From a checkpoint of a small transformer trained on Wikipedia: 4 heads of 128.
MLP neurons of a small language model. Each row is named by its layer, matrix (gate and up: input weights; down: output weights) and neuron, and shows model dimensions 176-239. Each number is 128 + 24 x the weight over its row's rms, rounded and kept within 0 to 255. A neuron's up and down rows have the sign that makes its largest values positive.
Before each neuron's rows, "fires before" lists the tokens most often just after its 100 highest values on Wikipedia text that the model never trained on; "fires after" lists the tokens most often just before its 100 highest values on Wikipedia text that the model never trained on.

fires before: "|", "| ", "\n"
fires after: "| "
L7.gate564 [128 130 155  83 120 143 151 140  98 141  97 142  92  81 119 113 169 151 129 132 106 128 132 159 122 156 139 124 138 155 138 125 112 116 103 113 123 127 153 161 112 129 127 131 154 126  99 111 146  76 134 165  93 128 133 125 176  88 153 109 111 154 115 113]
L7.up564 [128 128 141 184 133 114  79 130 123 138 154 102 172  99 131 173 120 121 138 144 149  89 138 148 128 122 143 164 162 153 106 128 149 109 111 107  63 122 138  86 129  90 143 172  95 170 124 121  97 161 112 169 127 137 135 136 120 143  79 112 158 113 117  98]
L7.down564 [166 168 127 101 112  67 122 158 130 109 140 112 113 160 129 156  98 124 135 125 152 139 148 146 105 124  92 127 129 174 115 125 118 107 149 103 184 135 142 117  58  77 159 195 105 124 154 107 171 132 119 116  78 161 141  91 167 128 107  93 161 160 161 151]

fires before: "| ", ".", "×", "t"
fires after: "| ", "and ", "Cer"
L2.gate1323 [133 115  91 111  99 132 126  91 140 165 138 103 111 123 151 125 159 148  65 145  96 109 110  63  89  97 132 143 106 122 121  88 109 144 139 167  82 139 141  95 140 120 116 155 135 125 146 139 134 133 119 111  95 102 176 137 158 119 147 109 134 153 154 117]
L2.up1323 [131 142  82 131 122 142 140 138 164 183 118 114 128 107 167 139 129  97 106 160 132 124 160  93 119 166 110 115 111 129 143 153  94 144 144 126 122 156 136 133 164 143 115 111 163 137 112 148 155  80  86 152 138 128 138 155 188 138  94 126 138 132  99 141]
L2.down1323 [ 97  96 134 147 125 124 106 147 143 122  90  89  99 111 164  84 141 114 134 113 134 148 120 141 126 113 117 143 109 129 132 140 125 171 159 111 107 152 122  79 140 156 111 126 133 121 135 128  86 138 169 134 139 157 122 132 160  90 110 119 143 123 131 133]

fires before: "| ", ". ", "("
fires after: "| "
L7.gate323 [138 143 125 159 114 137 129 130 176 153  91 120 143  95 108 115 175 127 124 118  80 134 126  92 122 124  88 131 127 157 123 150 111 120  99 138 156 146  86 114 189 106 141 140 111 163 141 140 123 129 114 133 130 135 176 121 138 118 109 124 112  86 143 115]
L7.up323 [ 89 145 107  79 128  91 103 116 125  84 125  86 155 113 172 139 118 126 166 172 100 111 146 151 159 139 144 157 103 142 143 119 115 165 114 143 143 145 146 115 109 101 124 176 160 155 170 122 151 126  91 105 148 144 125 152 138 103 135 132 160 137 153 148]
L7.down323 [126 107 143 137 130  81 106 137 166 155 177  87 143 130 108 111 118 119  81  96 131 153 170 115 157 114  82 110 125 112 116 127 104 118 105 139 138 163 138 121 146 103 123 109 146 132 167  79 110 158 150 113 118 128 136 123 110  95 130  77 122  99 133 117]

fires before: "| ", "|---|---|---|---|---|---|", "of ", "|---|---|---|---"
fires after: "|", "| ", "the "
L2.gate60 [148 124 132 104 150 146  97 136  91 149 111 162 153 158 138 131 145 144 129 144 112 124 129 139 153 109 170 116 124 134 109 119 133 127 109  91 157 118  92  73 129 142 116 107 115 112 116  67 104 124 173 147 146 113 135 177 121 120 119 105  84 113 107 148]
L2.up60 [110 138  78  74 161 135  95 163  71 115 125 119 155 156 124 131 132 130 168 154 164 118 116 104  99 119 176 161 109 131 139 123 130 143 114 127 136 124 135  79 143 142 115 128 130 129 124 139 111 114 103 163  79 127 133 139 169  92 137 147 136 128 144 151]
L2.down60 [168  94 115 200 152 110  76 134  90 105 147 121 178 129 169 164 149 122 131 121 146 112 171 113 117  89 184 160 130 137 156 165 144  93 137 120 138 143 145 117 126 142 135  96 117 127 126 110 127 126 167  79 129 118 126 134 128 135 108 122 142  98 100 102]

fires before: "| ", "- "
fires after: "|", "==", ")", "==="
L2.gate1147 [170 139 121 133 118 117 117 144 119 128 113 149 110 147  82 115 109 122 118 166 177 136 159 126 127 140 157 150  88 130 132 129 120 142  92 123 141 102 141 137 147 124 152 177  97 135 127 123 174 133 163 110 159 106  93 105 157 182 136  89 182 138 157 142]
L2.up1147 [182 129 163 118 153 114 141 125 132  99 134 132 107 133 132 166 102 151 134 164 109 131 109 114 145 108 135 144 113 131 163  98 122 169 140  85 134 121 153 101 114  95 133  97 134  67 102 117 118 118 178 136  63  99 156 151 140 105 110 110 110 140 124 200]
L2.down1147 [134 138 134 248 125 124 126 113 133 109 116 130 138 167 139 160 134 154 164 103  94 126 114 133 139  84 137 169 131  71 173 107 153 130 122  55 191  83 159 152 145 123 152 138 118 134 123 145 154 110 126  99 109 138 149 111 155 125 153 125 117 133 121 153]

fires before: "| ", "|---|---|"
fires after: "|", "at ", ", "
L4.gate336 [103 156 131 119 187 113 158 118 167 133 144 135  87 148 125 131 136 165 108 144 140 128 120 126 109 160 134  93 109 128 109 148 129 156 121  73  98 136 136 132 159 146 116 136 132 120 165  98  79 115 125 124 114 142  90 118 148 158 141 173 127 144 141 175]
L4.up336 [132 122 135  96 100 143 109 145 112  58  97  89 134 102 116  91 141 113 144 119 126 162 102 150 160  97 110 154 118 108 149 118 117 134 135 169 101 148 143 148 127  99  93 109 134 106 100 142 135 109 150 133 136 128 108 127 125 144 113 112 142 126 110  86]
L4.down336 [133  92 144  81 107 110 132 115 113 134 128  83 148 108 141  98 141 133 157 180 104 138  94  92 138 164 125  84  93 157 142 133 198 133 144 141 153 128 144 156 157  94 124 115 124 145 120 153 132 129 112  92 134 147 150 177 128  91 128 119 133 154 126 117]

fires before: "- ", "The ", "== ", "==", "In "
fires after: ".", ")", "|"
L3.gate160 [109 144 114 141  96 119 111 112 108 118 127 130 108 147 156 109 124 136 101 142  95 113 166 108  86  97 110 151 194 117 128 140  75  99 125 147 169 171 119 173 128  71 131 143 144 174 109 135 129 150 148 158 145  90 131 174 161 113 128 109 133 133 121 158]
L3.up160 [119 111 119 118  99 104 128  96 105 125 114 132  90 107 143 101 129 119 123 148 105 124 100 110 146 128 124 154 137 154 159 154  85 135 127 115 162 127 101 171 130 113 122 107  85 134  91 168 123 143 140 189 109 125 174 159 125 128 119 128 145 134 112 120]
L3.down160 [114 116 130 149 126 115  59  93 146  88 147 133  79 127 127  92 152  90 104 135 116 115 157 131 118  96 118 152 147 163 123 144 130 120 120 123 116 116 122 138  99 127 155 108  89 154  91 111 118 134 132 155 116 106  93  81 147 159 152 102  93 130 128 116]

fires before: "0 ", "1 ", "2", "2 ", "1"
fires after: "0 ", "1 ", "3 ", "8 "
L4.gate877 [169 121 100  94 148  90 126 135 130 133 123 140  92 104  95 168 122 108 155 165 127 143  81  89 108 112 135 148  96 154 132 127 153 140 158 112 157 118 150 158 114  95 120 107 159 121 159 110 123 130 109  91 138 166 129 129 127 132 158 155  85 102  87 135]
L4.up877 [147 157 106 150 160 106  93 139 125 112 106  86 136 142 145 120 135 103 129 113 140 134 134 132 110 141 188  99 121 127 130 151 113 126 139  99  84 134 167 172 138 113 127 142 120 160 126  92 134  81 169 151 185  74 113 116 137 125 152 106 132 155 142 109]
L4.down877 [124 136 140 215 125 103 121 142 132 173 156  88 104 125  55 115 137 114 146 127  99 138 143 163 134  93 169  84  89  95 123 121  93 142 140 107 109 144 113 125 116  99 112 147 107  93 128 152 152  98 164 112 179 117 148 103 167 110  98  81 127 106 157 136]

fires before: "| ", "- "
fires after: "|", ")", "."
L4.gate852 [140  99  97 160  71  87 122 142 164 123 133 126 103 143 159 101 155 173 140 139 131 128 113 161 133 108 136 149 162 137 142 133 110 172  92 135 143 154 127 163 151 123 134 160 158 179 124 107 129 136 169 120 147 146 127 162 180 109 141 127 116 173 106 127]
L4.up852 [117 136 113 108 118 129 159 105  97 109 146 147 124 125 121 157 143 142 111 161 138 162 141 114 149 121 176 123 177 161 159 121 115 106 128 147 107 150 161 139 136 120 123 151 110 143 145 138 158 169 139 126 141 124 146 130  94 158 114 210 161 101 117 153]
L4.down852 [164 118  94 240 127 144 107 142 100  95 137 121  81 140 151 112 139 145 119 149 113 120 171 142 145 143 137 100 146 155 153 104 111  86 144 103 136 155 130 104 140 122 162 129 152 159 120 132 135 155 144 124 119 149 163  99 124 129  74 176 149 145 166 127]

fires before: "| ", "==", "The ", "== ", "===", "In "
fires after: ".", "|"
L3.gate343 [131 123 123 138 128 122 149 112 104 108 136 169 134 125 110 151 113  97 133 103 127 136 124 142  97  93 122  92 133 126 146  98 167 121 123 150 110 134 120 124  97 107 144 158 109  92 122 139 118 147 116 127 123 129 116 104 124 124 133 159 173 149 131  85]
L3.up343 [161 109 124 158 102  82 141 174 109 120 128 128 101 131 150 149 126 145 134 111 139 173  98 127 112 120 149 157 114 164 115 140 141 138 153  85 135 160 138  98 141  99 110 111 123 123 130 120 117 139 132 123 118 141 115 134 156  99 132 132 114 152 130 147]
L3.down343 [136 127 121 171 136  82  88 119  97 105 204 125 135 124  99 114 106 177 105 115 115 171 112 114 111 125 118 114 150 118  99 118 157 111 135 157 137 144 118 152 117  95 111 117 163 106 158 106 136 157 140 143 145 171 153 156 122 104 163  92 120 115 100 128]

fires before: "0 ", "1 ", " ", "2 "
fires after: "0 ", "1 ", "2 "
L4.gate741 [ 94 143 123 148  74 139 156 166 120 148 116 139 161 115 143 147 137 126 140 110  89 133 148 122 114  82 130 136 170 169 156 129  95 114 149 148 145 154 130 137 137 164  90 102 111 132 144 135 156  72 144 156 155 149  90 117 125 104 120 136 136 107  75 152]
L4.up741 [128 142  99 135 173 137 132 126 155 137 161 132 113 129 136 137 102 110 123 127  66 152 162 156 166  70 100 131 133 148 131 156 161 116 149 148 115 114 150  87 119  48  79 150 153 113 169 135 127 121 139 151 132 133 105  97 129 141 138 156 104 100 104 157]
L4.down741 [168 134 128  25 205 112 129 184 157 156 114 115 106 132 103 118 138 124 108 156  80 144 139 103 135 122 155 131  99 158 125 118 163 100 156 164 115 115 167 126  80  93 133 127 116 130 137 136 138 158 118 160 132 120 139 142 150 130 158 156  98  97 133 112]

fires before: "|", "| ", "0 ", "— "
fires after: "| ", "— ", "|", "0 ", "2 "
L4.gate402 [127 115 131 104 128 104 151 128 120 163 130 114 122 106 117 167 171 127 140 171 158 132 142 142 149 136 143 122 111 102 131 114 145 131 130  85 163 134 123 138 163 139 136 185  98 198 146 110 132 133 149 123 122 120 140 122 108 138 103 125 101 133 118 157]
L4.up402 [ 80 143 102 166 131 145 136  87 150 138 122 144 137 111 133 168 148 159 145 122 127  76 131 166  94 126 160 140 124 107 167 156 137 128 151 105 168 129 138 117 123 116 172 190 116 123  96 119 100 164 118 159  93 144 133 125 124 113 135 172 151 117 126 113]
L4.down402 [143 140 123 158 117 141 163 147 143 101 176  95 135 130 127 112 127 114 161 170 110 117 110 135  89 114 151  92 145  99 115 170 135 111 127  88 150 111 136 127 130 126 150 148 114 137  97 136 183 158 148 139  75 106 132 156 135 116 104 125 132 133 124 115]

fires before: "0 ", "1 ", "3 ", "2 ", "22", "4 "
fires after: "0 ", "1 ", "2 ", "4 "
L4.gate1150 [157 164 168 136 145 133 118 126  98 124 147 178 151 132 114 143 133 127 124 123 135 109 124 131 149 193 111 147 100  99 151 127 104 147 138 117 133 156 145 122 183 152 133  84 100 120 127 103 158 147 112 110 122 115 154 165 154  97 146 106 116 178 109 108]
L4.up1150 [129 115 137 109 141 126 134 109 153 124 133  92 138 129 140 126  96 123 154 145 114 130 114  93 107 141 149 131 155 208 124 121 113 101 176 136 155 161 139 121 111 136 126  99 122 121 125 108  80 135 136 140 157 106 142  88 158 106 114 130 129 161 137 142]
L4.down1150 [172 143  69 149  97 126 148 130 144 121 125 146 152 123 132 120 150 115  99 112 138 146 108 123 101 139 107 137 106 148  91 133 138 179 166 145 119  90 111 138 144  98 134 132 104 107 114 110 129 118  95  86 166 103 123 134 129 128 131  80 153 136 122 162]